{
  "d_model": 256,
  "n_head": 4,
  "head_dim": 64,
  "d_mlp": 1024,
  "vocab_size": 8192,
  "norm_eps": 1e-06,
  "qk_norm": false,
  "init": "normal",
  "init_out_by_depth": true,
  "lr": 0.0026,
  "final_lr_fraction": 0.03,
  "train_tokens": 372100000,
  "steps": 6139
}
MLP neurons of a small language model. Each row is named by its layer, matrix (up: input weights) and neuron, and shows model dimensions 112-239. Each number is 500 + 25 x the weight over its row's rms, rounded and kept within 0 to 999. Numbers have three digits each.
After each neuron's rows, "fires on" lists the tokens most often at its 100 highest values on Wikipedia text that the model never trained on.

L5.up21:554473535484501508462472533470481543485512534488483487493526483509454452462492484504517515453518466468469480520489524514462501541532514453472519503469467479501486473493519503510504528507515493464474491513476511495473487484515496493490529532542504527481513496588489512457495507504544524464521472535463509522542480506491523491482520506502470516525519473495475487483532466534503507487468
fires on: "\n", ".", "0", "2", ",", "8"

L7.up541:485475497475513494501534518495481544506497476493517530510498455475502477481487469545497444476495526446495462504514531504493472510441547495534533501491478500557510570528500496509508499496480479500474497473450518516484529510518502515562516503477491504538444503503476486475514488485519491517493517492525495548520474474498575475491488493490488498536519494504479456517486500506506480500474
fires on: " of", " by", " |", " and", ":", "|"

L7.up427:494512520507499501492538487487485522570469474481502473478460513464498489493545502485506496549499512465499502520522537509500536502530540523544574479514472456547522462522471495500540478478530498534467498526489484501498513500525498489531521514510525518493458520485532508483516489506456524540534471499462511493463492523506495513504501462531507496501477512497530517452465475505501516493529
fires on: "4", "M", "5", " N", "2", "3"

L4.up351:506519479459430505511504497479486488508500454460432491502483488441453451458484490514434494498511495437448483554479492484492489494533536484527491541530543523540485526468493472500504544471518498528511556510471519519461476504492490527554510504511513515500541520525516505510504489528545494465504498477470481517484482510468489517496524473509528534479471464525489465503547493515532509497502
fires on: " ", " of", "ant"

L4.up675:490540482536509525498493489522520514507539484523566461490486521551528525481483491454522475482541483506488464520536482521538512527496485496495542521499515487496499481517485508443513498471472515514534487522509486479483474475523494515511486483498458461560514495492508531529496480460459461524493545481514491495552501455515520505488505518505501542506516509514473487508467497491486523544531
fires on: "1", " ", " over", "2", " up", "c"

L4.up734:556487483516460524513533497517470470478504502479495479493500494473439525497522510480486456539501559487502518511507504496528494501514491487514469490530477520494507492502526507492472489524503526478512500508446507473488502510516491495508432502496517466487444491517556444522520502513565504499502477446520530499494522494518511460431541518509483536506503461469501482519503508512508490542548
fires on: "st", " first", "rd", "nd", " third", "th"

L5.up317:499466477490472455495484488458536507512507508517507497487501486467498512479542520503451522477446516564494506531498464446491498486470495506512517519499499512474511539536495487502505511492472508487570521505462521539481510488480534495517480481515522540508520490525507506528470504560472504492555531478573505482521504514498523507504545536492494491482527497479543472503535479544476496483462
fires on: " a", " the", " an"

L7.up1013:491495499530505460473525508490487535566515477497486493502507518498527489541517497495484461501510487515510470503498526523509485508481466539472493475520475518509482511529514462465490530502462458494531483497499508498454538502503447523498505507472507459537487540546524437526497531506513497459471454490499499527534480538512521472471528505475510532512507527519476537476479537500470515538519
fires on: "\n", " |", "a", " located", "s", "g"

L4.up100:521492577526500520497534531483520506529494479527514493471488544473486497522519463528510473503520481533476517453500514499511466513478521525496494470467523560491475499528494459457518487495469535481495493541435506465514513493527479499522522440549496476513487472498480486443451564488493497469506527508468496496477503500501531522505483516446515499536491503458524535480482481464495491511468
fires on: " |", "-", " =", " m"

L5.up271:517542511502511483459505510518480455516529500509491500490483503500489491487532513550439506482419499436500478498508476517480460504480523488493492527513459466437484497443523456535491489479508531486535467516489460485529517540485483504519486478480531472464452543498548497491467493566494493529493515510510471469468493501508512507491546511487544537529491472504511513503470545550459480503524
fires on: ",", "to", " and", "e", "t", "de"

L7.up64:486494544496483469488542517496517452476491491502502467521492513509537522495496518485508491511470518496471490483460504468513536480533515474488521503470466489504517490540447488549524505485472496511545498492512499495526503474511514502488476483563489502515499467511499487504522526521523508519453494490522493493461470461493535498494535484515540463489503499543466505473478561523495497528495
fires on: "s", " be", " ", "ed", "\n"

L4.up552:517542491507468467495507487465514532501503490504534470497553514508475503528518499489503470486527493494461468536505527502503471516533530475527515468491491472540495510468471521481518482477465470451508480507492515468491488503504515514470456509478520454512511514512509518544526447460450544509455517497482490566487478528512504466484517534509536512540484496515512509467487467472542554491511
fires on: "0", " co"

L4.up306:515514503497482527503471512486443547515497514486476482503509498513434449478540488528484543484502513517500484507508545448492526520547522500492496520506536507536469492493488506477484544521487482505447517491473520490449469501476515459494540526519524494500498521478516486490493539496495459453515480528477461525469473491562481517506510454501488491488530483477505477499523495501507496462526
fires on: "\n", " |", " of", "1", " ", "."

L4.up563:553525531473525489540488530526541483512507527441505478451509446474471521497486526477485488484522529446517484524474494485514485487515510473493506528478444515446514524520496485495519491502471537516503491489499467524498476491507509504475523522512495503481536532450465440488509483536455463482518498513549547480477515505549482527523523503479462473511495505501494455500515538516483477495487
fires on: ":", "0", "5", "em", "er"

L7.up226:511529496509503513525527508512451523481487498499524470517533512528471487474528510524532515441529506500456510503518494481507505492497539500482493475521477517500483524503506530525456530537516487493486495536518493477472475446506479479472505478492532526511487494507517532489488466470476518519502513512485517470484522493480484525487542507504548469489525513473499461467490514496505453500506
fires on: "1", "0", "-", "9", "5", "3"

L7.up127:484501513516482489460502484498482468510455564491514524505536471518500487485476472501503524510501514527450481532489498466490449472502487495473544475491483506454454466482499469538489500484532474506499468528452510517541528475544498474480482507490495500467525508505493533487534518466447495509522484515516529502512504527540552543502498481483497498544469510475509490501485475460518539496505
fires on: "0", " the", " to", "4", " ex", " an"

L4.up791:508479545496502489464558478507473534496465510510514477478525547468472473494553492529501505534473493520519504495517518511521483502472537504495490532531548509523479489452488508487440516483488466500475529480479528501473524484516512488495505495529514521525477530507506467506520552515534506452477505495503518496501464506483501495444494501498478490506517481519498472495493485503547524520498
fires on: " |", " ", " then"

L5.up796:484461515512499500482509492468545504488493445538553474528510484536498485507525529525498528488523499514492489479522476472534474493513527515530448498495503485487468498520480517480542505482506476469519453477510468475527513495511488477528507485537529516508478535534506460497453496467513515475494521536517516495502499481513483513487493462512479498519499493504519493497508502529483475469515
fires on: "cu", "c", "qui", "st", "hu", "gu"

L5.up310:559460521464484497460495479536483497501528497474446494506498520505530525430500542479493445550500489489491504467524467523494495564504499497465503480482488554472489523524432447487504515484450487471514504520517459498494473529498486501495524500497471490468487530508489511465480507498461507534559468496475474494495490485483488518510536489550488500498449518519486497552494533497496476510482
fires on: "s", " a", "-", "bra", " (", "st"

L4.up589:505503534531466477511497495559482452459479487476479507518470537484440527498478502462451548533525490525455517461530516481490554472536463554496524511488472570513486492522507517540467468504517471504507500541486500532504546524525485519510498454507495546512512518531542513495491511489466495513495481517491516504450491522497531501505507504537453512497453496476504476546456508508491506520522
fires on: "2", "1", " the", " ", "0", " career"

L4.up127:495504503467474449504512487532522520499493552474510478470509477479490494484508490500531514438506480502476480523455491542493492534501486492522493488497519557491519510485501495512519508532453509498500476567500481529519507510466515496516516512463487481513505528499534525524540422462476471484472500470526552512493509483501532495529492509506493517513488498482482532495519505524476415519513
fires on: "ed", "1", " and", "ous", "ing", "o"

L7.up626:527487532519489509479519488511490487529526466530476523488499443518497486445444486500501495534489472524543497491510480473555487508522485508487430518522449512520517476503531477499533505515505503512453498528463546472510472468503540510471489489510500508458490514470512462519474495521474455542510492504495515489472474508517475502464547542509499489478517490485508518550490513492479497519516
fires on: " (", " "

L4.up58:544488497520467489484569456529520533529544507494517500521510518490485499500511535525492533494478472493510476519484481497471501496492481467501546512492474480519476500552507477494520542497524482488529485541503479504503494536518521500527521513459496488492498483493494471499503482452461460493519511506505520519502525532463509470514517507488487524459540487540484572515466492517468469518520
fires on: "-", "ed", "/", ",", "9", "8"

L5.up600:524551542497489544552525465474487503556485530524474491503567490489488487516512483520495494473449494501514480560488519505491509467544470473546529493479478484533479459490494511452501499500491483481481489476511476495513523530481519468534514503503522541465440512545508554547494488522486523471455521515513437504482456496509482465512447518501509487488499521534512484518455502539511493490482
fires on: ",", "-"

L7.up462:509505498500459474521511458495510517543534555519467509510535452500532484484517562521512476485454476509474475475517499515451542485531487518487500539480495514494505542496551513486498484510468439508512441464515510463477490502534510526505499508524540548503514480508521527478459509455488500488500489491528487472493497487529513496540496463501495523498504513506514525489483491527471541472492
fires on: " as", ",", " de", " order", "s"

L7.up552:516517510484523485466451479488507476483515485469546476541490488489452506459517551510485509566506533542492467514495483523455459513500492509512521485499500517490510483499475494504524519508465483479488492509489469507488455492531521472510529455509491486442418499530486530538464536462523488510509472461498517509461499490517489465483515504486547484472494487528498462487482489490511503532500
fires on: " (", "ac", " ", "s", ";", "es"

L4.up649:488470488501507479521497463479455495500511536520530532524529496489495487474491456554513529516506436516487515482509500523521503525541482478478462465490471460499475509505478513462517492543507465455513537511492494506485477450528497515505483534489527502489494517490528494507469447536480461534512513510468490506473516480559482517458478539493511470492476497538500515491497528489475524487537
fires on: " (", " \"", " N", " U", " J", " H"

L4.up810:481510499549516483482514470471488489493510509499485508475481486500515488532513473510510507464506479525506510468480511497518544563549495531469472504507478510477546489513520475509508542485500478469518508533544523462454495447512452524504485477485479466529537466475511491532444480500483492524525518503494492480504525472528525515506498516531521514474495557548508455489472492516483502481493
fires on: " ", "s", "cre", " un", " less", " more"

L7.up751:538449467493499486519530535506444536503555516475478480485485471554478500468476472493515475448503475491482502471496454566521563501520507478511506516485514486486499491479512465506512501505484463525549476495484500474498485495503489492535545497504556460435496535506529530499520500459492498501518495531501523496490487504476492464491518483518518496516487509513541519531464504499513552457478
fires on: " E", ",", ".", " U", "s", "form"

L4.up948:519486515528508476480493494518525494488510492518502505407536543448473482512505500488470497509513499467477493532518494494529458527519520478509510484544480493496508529534533467483494466487491483461508512477463548452468471508479501524495511540497520491503465520535532489493499557517504481500440476457503490531478526508515500524514483468448525468490500508525466499512491511449512505533491
fires on: "\n", " |"

L7.up870:512530487524528497495469502481512528490479480503480506483503494519489516446540496505485534474496521505456447512456483488491507488500501506489530501543482516525492513506523491486484455505489550502515490471451499554470468472554500466503519522547529540457487503506523498511463535531513504506554470513515441522490500465520465489517451489470512533496476540497531522482519481500514481516483
fires on: ".", "==", " of", " By", " its", ","

L4.up718:483475458494488467500490477508491502481476469495493498504494465481466495503513485473519490445471514522479523517483471487498467522474499509524525503512501500469498493511485495530514485519520551466514542512509511543534489463500531485511441489474495565513537504541520491497472499566472503496538540509572505456476527510538522510526478460484485515506528499495508508448533568554495451476524
fires on: " a", " the", " two", " no", " an"

L4.up158:514531527566473510503487507498495505489544475508517495487464458502496524500496501519512504526523474477488504520552515551536495524468510494479494511555497507522492498510459489489510519514504473478466458469491475533475534504524512535478530509445474521491525514501482479465529486539499486464534489490480510480490469501491543505464445462445520499538484506511478471524551486491505502460490
fires on: " |", "-", " at", "1", "2", "th"

L7.up775:547503531501468500566479499481470522535506459474538490517485516520475529477458527515472529497497506466504481481512466529550493560520518452492505518526468514505515494498474513503539459543496501467513508500439539456535500467553470485462503469473512483526524482488469489487470484497515498533519502487505519527466542490454521481530534488519499491471494517488488513509475519499504477451494
fires on: "s", "\n", " by", " is", ".", " was"

L4.up655:484527478517520478532495431511520511512543521455524525498498534497477503509496486467535515542469522487464523484519484522484513524482534484529473507499461487501477526526497485446513543550499516542528484482485505512531444478522486449506527444499491466497473522509490479521508474522511498530526504521443446491475513478487500557549501508498498523517482548508480503514461516510473481510494
fires on: " |", ":", "==", " (", "===", ","

L4.up193:492554498507515461506516472512498424461507470483483511546497525498492510474520529527510472507478493513480468477491495524488504478504466491500511494465469522498493537535506498506492499505516496520501533504470489485482478479526474525507513475508552481459459497474483495524492501527478494437479508476523480571475462522509513500522484498485501492495498489541500503454464483550516519546513
fires on: "s", "ing", "es", " of", " in"

L7.up908:507491523465453487488499522493459482471481488500545508470494526472515499453464497521505457479528496479510484552458500484495467473518506506489498508488491532461525509486509476481511595459477472507512541533536524533508457550490545494501520508482491490475462506539522540499516475498474506493498513494521442479519440518500460536547546468486501509529509470458446495487487493508454544506474
fires on: " a", " of", " two", " four", " his"

L7.up818:521511511517474479551496468473464504485492536514508489450519472451517484507531480479459469461473569522467494546490510486520481498530479503525498485515516508512485449489487505516511473532502511517533478526431445502489461453502503485488479498468549508509526497478474485479481513541486505511467457519488478502498539543491547512479459539511566484530519491490491509510480530480483503529508
fires on: "0", ",", "3", "7", "9"

L5.up751:472455454526525493529520495532490490478530510501467499496512517499488476455476489536503515522471439502518519489494479526518483529528500535496452510537528512502494513588500482481500506507489471459511513557474514487517534519546495514520528495523475457510562505477469498501517537487550516482457468504490485461470549520513518516494478528498546502499476489521512515474497457510532506449492
fires on: " ", "0", "-"

L7.up214:494491485499516463497503505500488487501498524544493493489501469464523529566523525505490481506493452493501514514512476489508498476524506527514502505507481491515533447433482487471513417530494536465497474497482542501438480486482498480518493503507487459501495469512495539525508472517517481532481523501509525523525511522455524520519477488500471527517520523473517523517476483538515461534488
fires on: " \"", " re", " ", "—", "clo"

L5.up1020:502555518540482508492473504557511492496493473477499506511508496501480512477517481524547507531505479492494437510514519533462509520536502510516474460498533507472496506532486460505485475489482510526514479478490515494477513507479493499488488506502480482486479465513482503501468503450521487470493481489513534452505476532531484470486487477478492482503520484516442488544461480513498516485522
fires on: " (", " ", "1", "born", " in"

L4.up157:468506506503499492472557533502540478495518500502458453516505522524525489547477469480479512462506510517495516493497494518518508497514521501476488484543527459515560480445498470460493501476490527517553468500483487460523489432500535484449486454501474499575503492525522508511521462483483514530449539512468501523479456492477495531448492516520512498508504512498499506496488509536476546477498
fires on: "0", " up", "1"

L7.up440:487540530504504528585485514468520487516486496478468491503468513541495474482487512492503498485478458478470492537483428522485484515459506494480511527518511487526482448468495473554508491524464501466518483509488468521470523522547533472522516477510485483485544516527493492519505514497516503503499496527444510568464476467532504499491458517491508522485498524493494531476505470520514517525532
fires on: ",", "-", "."

L4.up823:501503512522491498480476494495497512507550479511493457535486538453513497519474538490546463507500526532483468483491518520490557496511503459480493527480482523527476510474491517494472468474542456492548521516504531515511507503506564513554490543509505510501502457509481497508451495511468541489456536484515517497492497490450516509471464473462546521512494528476517483502481531544439527523496
fires on: "2", "y", "ly", "s", "1", "ce"

L5.up154:494529479521496506534530483558462521487420542526510460484472517517523523533526497495501507507495481473467518477486508496513541482502501483467520520515470511515483462531510500497439473507521471532478493518478530455459503505510464504517524513481501511500502483517524466497484520517489522519512484463481523511467475516496501481495481503452560450458459520486504474458478492506504532527532
fires on: "8", "7", "3", "0", "2", "4"

L7.up205:505516498491525466513506465496487485479496517530444493480563488474566510496476473503530492481480483490485520497489491493527501538497523462498519489537499521523481513484551500491476519508483554450525517477472533508480489477515504492510534485458459457441497538500530538491456493498496505518471479546479526529447494489526492443510473535476539496496515479531494475520466497547516503484512
fires on: ".", "\n", " \"", ")."

L7.up514:555520505514480462453495499469487475506479510551482514485510519494483559539502461474476497483474510471455488488502497469505482484521501490526497484476492502507523544537522513489544511516456475569510527508445472485509494505482478488518482509529538481461474499503458517493518479502523515538455533499531511482508468499496478491457437460452533493495516499508470524519487498514495484461502
fires on: "\n", " ", " of", "2"

L5.up617:526502488540465510462495447548480491516501484493502474483484526528471530509459495490545484511505548506475529455523527499535552481517494524505484468533436508508469462524478504538506489469525482505487470488491571518484512543485502481508500489517504530453536557514474493483472494461504517510511511475502498485473528477554501511517478522486474512472533482515470484542505538521494476484510
fires on: " ", "1", "al", "2", "th"

L7.up859:515538461559477578512513477523564534491486547542475468474535499531515473549468543482560468520498426523496537535508495493511506507514475501525511536538483488444525455509504486518561497527523505495494518547473455505481514492492478491552504461494500487481494525508486502533497467480483528519521517484494496497519536472469510500480495509519471516480526510523509479469459466548483470516495
fires on: " ", " up", " c", " re", "ed"

L5.up595:492527485502487533469501516498524508490498478514452506531550491503482507485494470529538510521499521506537559493539513480502479497524533516481510469528527536493486493522496511531503487545514461466512479525467497501470497490474534497505475508518476466501458489537499483469528532519467508509508505512537522500490471514491450461453483531491510523451471486485531479534527500550491472498538
fires on: " at", "th", " grand", " Grand", "st", "cre"

L5.up35:515478495538490491554522502482483527535541479476482511479511468514519472527465501500539465530452548510508511484512473529491503534522465482508517533460491491491509459529496484485543492491522498506505479513526489498534544480487473471479478516486504445486484500537533525530464523523472540504487509514511453497489479500499440486504472499510469508508538456520480485474450528531502454460514
fires on: ",", "hi"

L5.up560:517499510495530483492518468525510495501529500536510481496494491498508541466482522513459491508466486509530492526500517531466476489514493491514510535534498492474460502516505479484503543487522505515490471464518522475533487481460478484482477444470487519499515451466499523504509475489508510481512467497524490509543495521476532545553478451443473536443504498527498504515497532497461462450499
fires on: " the", " and", " of", " not", "s", " or"

L5.up506:496447490490509500470530510520500507495490493527519455535478465523533474442502521541526526496495509520519446506534474493474484500474482494490515484518491536528439473476509511531526483483450485523527466483470508496474537494500430502530488484486506538463479533533546505510572495505474491516485467491553508512465429501509513515474541488518477489524489496473495500489489518502509530503510
fires on: " the", " and", "s", " to", ","

L5.up925:512499524513525507487495471498468527528492500498470507524513509459468530478501551490512518517534494520477506546496491501464509489485447490450536501457490543502496464545542532525470471489467520503492498527499520513512513520467474510527473502511530498501549498443472496523422491508501511545469462556465532480458484525487554516462476505498490468450487513516501495542483504504496489521523
fires on: "2", "1", "or", "3"

L7.up165:504522471527525486454474488496491545505471475485504484481514472501497484528477491505496533479485507534476478486497528484536467510463528538484501526498492515525554496488502496458517517467463476503475486575524529559519500464489527515516525484477495517487485536500551491478510545455437483512494517522484542491445497506523502538493541513496489496536501469517473460540541499547477457532496
fires on: "1", "2", "ing", "ed"

L5.up713:510455494503448481489517497484526523504469487511498469533505495481519510498518496556504521495480429464497518536450488482501532459522489494504497539508530505501473515499487482455526543503504521501517515519533498504528531530472535477535479503462473507454477505507509541512509485519443448520523501504499520520501497513519554476565522518493500496501470471490525512502500525491511479511504
fires on: " of", "s", "m", "ma", " a", " "

L4.up61:480507554457435531494505491512495512536531490498469529491530442464506485505526491480507471535480548530524507555499504466531519516485513494527510483504558479472495518456536470464513467513527494433473519487508469513492477488478461490478503537467553512502495528500488539534500501524475506485478490491525506517504483512524458487482521474474521452497493504524499503505471514508526492483544
fires on: ".", ";", ",", "\n", " |", ".\""

L7.up437:480494501507528567519527501525508505518491481513498506499495513517451461493515521530464526499479487541505500537462517526504478481450514494535472501506489456478507485499476488506527480496491517528494465506466487507534475514513483459506503481479497474465511531458507527546487498534511541504508497525476505526463494529504481500481495528447540471458481478512502545487467511521502517502536
fires on: ",", ":"

L7.up187:535496518493482478486554476521484509495518501526491496502491487478520491549505532485528513491469480489484478492529516473519500495521499533526511536504455443487480522460490492466530526496500450478496507456494507434542495524511509495518487475531522553508527516476533515545485515520469520499484476501534487474531464515547519501483476507520482527477480506499523487490476478515514481502474
fires on: " re", " un", " Re", "-", " Fa"

L4.up404:487473492504470522471463446511523499485497523504482495516531513504485491471497487566527508508453475494459483475444511499548432471498490533506512531489528519471490520490489532511544505480473525492532521506522529548484486551452511460477438486505473512454488500521517489524480502513465487483495539492487498481491488536484505517540511473480439477514496572482508523487504512520474505484502
fires on: " of", " all", "st", " a", " the", "s"

L7.up877:503510520532478511476490501515520481517520458454508493487530494526523485557507513531456475517473484463459496525483500486459506499487505515543453529530504521551500482516539510495547454486513448485540506474525499486496476496568464527497505508512497456503508505510483475505495530493498535505486469503509493510523508501469460506467482481489536481481483497480497487532509509511453439476517
fires on: " |", "st", "min", "vers", "ck", ";"

L7.up149:503483511526490495485537470510516525484492499496503461481495476527529515504496525491499489451467532498506520545453498507561512534554473511535494460478489527433500490463509505531489495491508464446481466513507487495470468477510494488498470513492519495491530523517536493510494502489461520513470495499476487559478498497518463519522516510494477513528485498516519521473531510530493479515505
fires on: "s", "ing", " based", "'", "ed", "S"

L4.up338:529497435473479476474489451519486496485488478447507509487490489480466480462511524514487473485497497524500513501527550459487503517467479515505519501526480493505503487531519507518461461477515514418496485521556535552510469476509509482516494452468495551486495485551530495480508519505513493509540531469545481467491528532505535481522472504493464465533494474460504469452544463522482497481471
fires on: " the", " an", " a", " my"

L5.up227:417510505542451512477493496474426481479553517519522476485524534456505492501489502508536484500495498516482493490478474526484553466474513515474453504508495534506481478466539500468500472479500429526506500510479510515505525486496511471530497472499527515520476519450516477504474491533485483461532509504471511518547486538495481531472504467522506483474555495513497524517522487529500509493478
fires on: "'", "ly", "y", "ship", "n", "iff"

L7.up335:483506553540504465542520450511473494493539465474498501489515479522496519484546502534523541484517510489533452541540481518485486503514519478514471519522503525523467475524423514505535487492495475527495501504494471539485506535497509525484512446482473478486509510494508501501556513488465489471476488505520519553480521501458501475492474539500494531520498479518537463558485489476469487494495
fires on: "9", "2", "th", "/", " (", "1"

L5.up1006:516457512495515531458492487521498486503525503524502492515535525496503464490465492492468481507484511476489517486448492523501507484529499493542489503481480497500491495511475492522517497504458491457521466481558474496530456457545474483507460547517510479492505533496531534499480507498529489488538473581500501478443486498495531507475571497515531498493499503543497457525445515566480511546489
fires on: ":", " an", "er", " or", "–"

L5.up685:518533523517483513514475483495513509455496487514536426484524502480569518456484507465501501511460535525451500505544531478505490541468442488477504493518495484533507495464476518533540477528489513496487500483517435486495476478480533494486534520447481518478467478499470461529537522517467478499449507516493546475479505503510524525475511463501521521477511516489513495522507507526489516509514
fires on: "3", "5", "4", "th", "0", " "

L7.up342:489521536501519444493501479462482538505510555533480512494512504470506456541519507471473484534475505521499514532504474477520505522509470516501517547523521457525510527526514528491503474501536465471450466508488487495498487502444508503511520509525533521491478490525519514499510557509485531468451500514523484485499514520511537481519495467443477493515531515506442481524457527499523479485504
fires on: ",", ".", ";", " |", " and", "\n"

L4.up286:488501484511531494522498463483500538482506526483537516479484498487480500511511481476503496516462486478474459490452473514522488484504508519499506492521531481490530514459481570460481475519513497553484478488517488530473448473505481456526497461548503523506519523497496514505476529535475481493506459476489498514535461505499484531498483500493507495454482506556503513545515510475504490538521
fires on: ",", "===", "com", "==", "c", "s"

L7.up663:490545487529475545521502501569474527505505490489510500516496463495444516506495513478500517515480543546520525530493509510493484478492457501527504479515472504512526482531508456491504519510504567509532469485506486457543493504544510479502453490507539529472495514489508519482481532557525430471484480534514473494488465528519515515514513489504533498447466525546446549504476469489512497429540
fires on: " ", ",", "–", "-", "."

L7.up784:492533481476535505514551464449482534519517525527542495491522472538535485521503489517517510493441496521476504510479492526486520524550529499471501471506516491488482507466530482496524500528479512518524503492437541488516501487529521510487476455491522498485483484499525492495502505507515537485524448508539505553443530511485503499484483459534478467465511482510506498531491479473549530485516
fires on: ".", " (", "\n", "/"

L7.up578:486533483472545594496544453523486516499485512509530501498503503474514466480535500485483502502482478533525523495524514530475464471524493470507476487552508496459580480520515486490494503460509481495486496526478519523515464471522516491536507476498499510514453483448524513508497492466574506514513473518487474502468512504466458546496511483492461521501473530517509516484473531503498463492512
fires on: " the", " as", "s", " was"

L4.up279:513504515538560461512505469509513464568540453485533480513522462496472523474471510529532485491439538452537475484500514529492499454524517469479552466491477533455546502502495485513499505507493547506509476446491493541500516514474475482532509453525511476492523475481521522546523464474484470485501523513542480544561504491483458482491485518480518508525478485503491498519473457481511510516508
fires on: ".", "me", " well", ":", "cu", "to"

L7.up700:491517538489499470542498495520486527554487547503548508531502511439485490495498508487520496476473482513503495500507465491490490452519532446578498491520491503500475495553500465511519464539471491514483475510492479493474495507487501473529521505461497513496503484524515564519464507532502506508496482514520514437523510497517535496499499484515487491514495513479496524558453503529493473481496
fires on: ",", ")", "),"

L5.up628:490512517476440515476491517467511456460466455494530509519494485522428484498489496485515496515499480466454472482472520496514529499492464475524508526508504525502506481493463490511491495503515500541494496495518469519489473490446551496494488476506537515499488474555463521493489517511501495479522486494503521487506537507531494468486471512490542454490496519501501500490521512478484520509485
fires on: " well", "5", "4", "1", "ne", "8"

L5.up305:523471550489489521531504490480449492541524522491501486504510486524505494510497461489483500531486476521479477506498556522522537486472516498518493516505436523537535506547492486493481486515506484471498479491455517491498506490531475449511500498517505476502514499500516478507521515527492469552450461497512431493507495567437556486555523523450551500549492503495480499458486524528517521512497
fires on: "s", "==", " ==", " is"

L5.up72:494474546501501458529464500496503463497500510449466499521484550482463452466477464472527499545497547554429536477515515496489525504503478533474511500483459497503484532508513466492487487477500472508513479532531496546484490511518506498535504499570509514499507500522495485497497488494530486518479572488476455520461494495445497522511469518509461504486472505471489540520459490468532534518481
fires on: " ", "1", "9", " life"

L7.up930:499492508467500516502479440427508480505469512534496500538499447484497522551509491462537511499507455502501483528484457491505511511504454491509487524524515546490530501520492480465525500498492501516497516507477525508490534450492524523508488519584492477500517463476478489487501510522483531494443503470502499502496462518487496499543494504469522468515512488533478484472466550528498509465490
fires on: "\n", "==", " ==", " |", " "

L5.up987:526525478524510464453519475511527471483513500504462515522516487495476499503466510490523492486512444482534490521497503467519472514500460495509491546482522504468492521493520495497510531476492473537513519499499457492528484500482499464491485476524471480493556483491524481540471508525519475482494538470510512504553479547504497512564541508487501484456516511477528596474474497523488518516511
fires on: " the", " in", " The", " and", " a"

L4.up511:485477488523511455510532481500475489481548489510499537512485525507501463502498504531505475527492519532530453532556482491501537504488512525499463453502472513489487436481470473475455506509471486497500501504493526520482516511522480520501545462547433527537528524498492504492505480498468529513502475482457486502490559506514528455494491470498527498467483538522501509491475466458473491452486
fires on: " |", "-", "6", "5", "4", "9"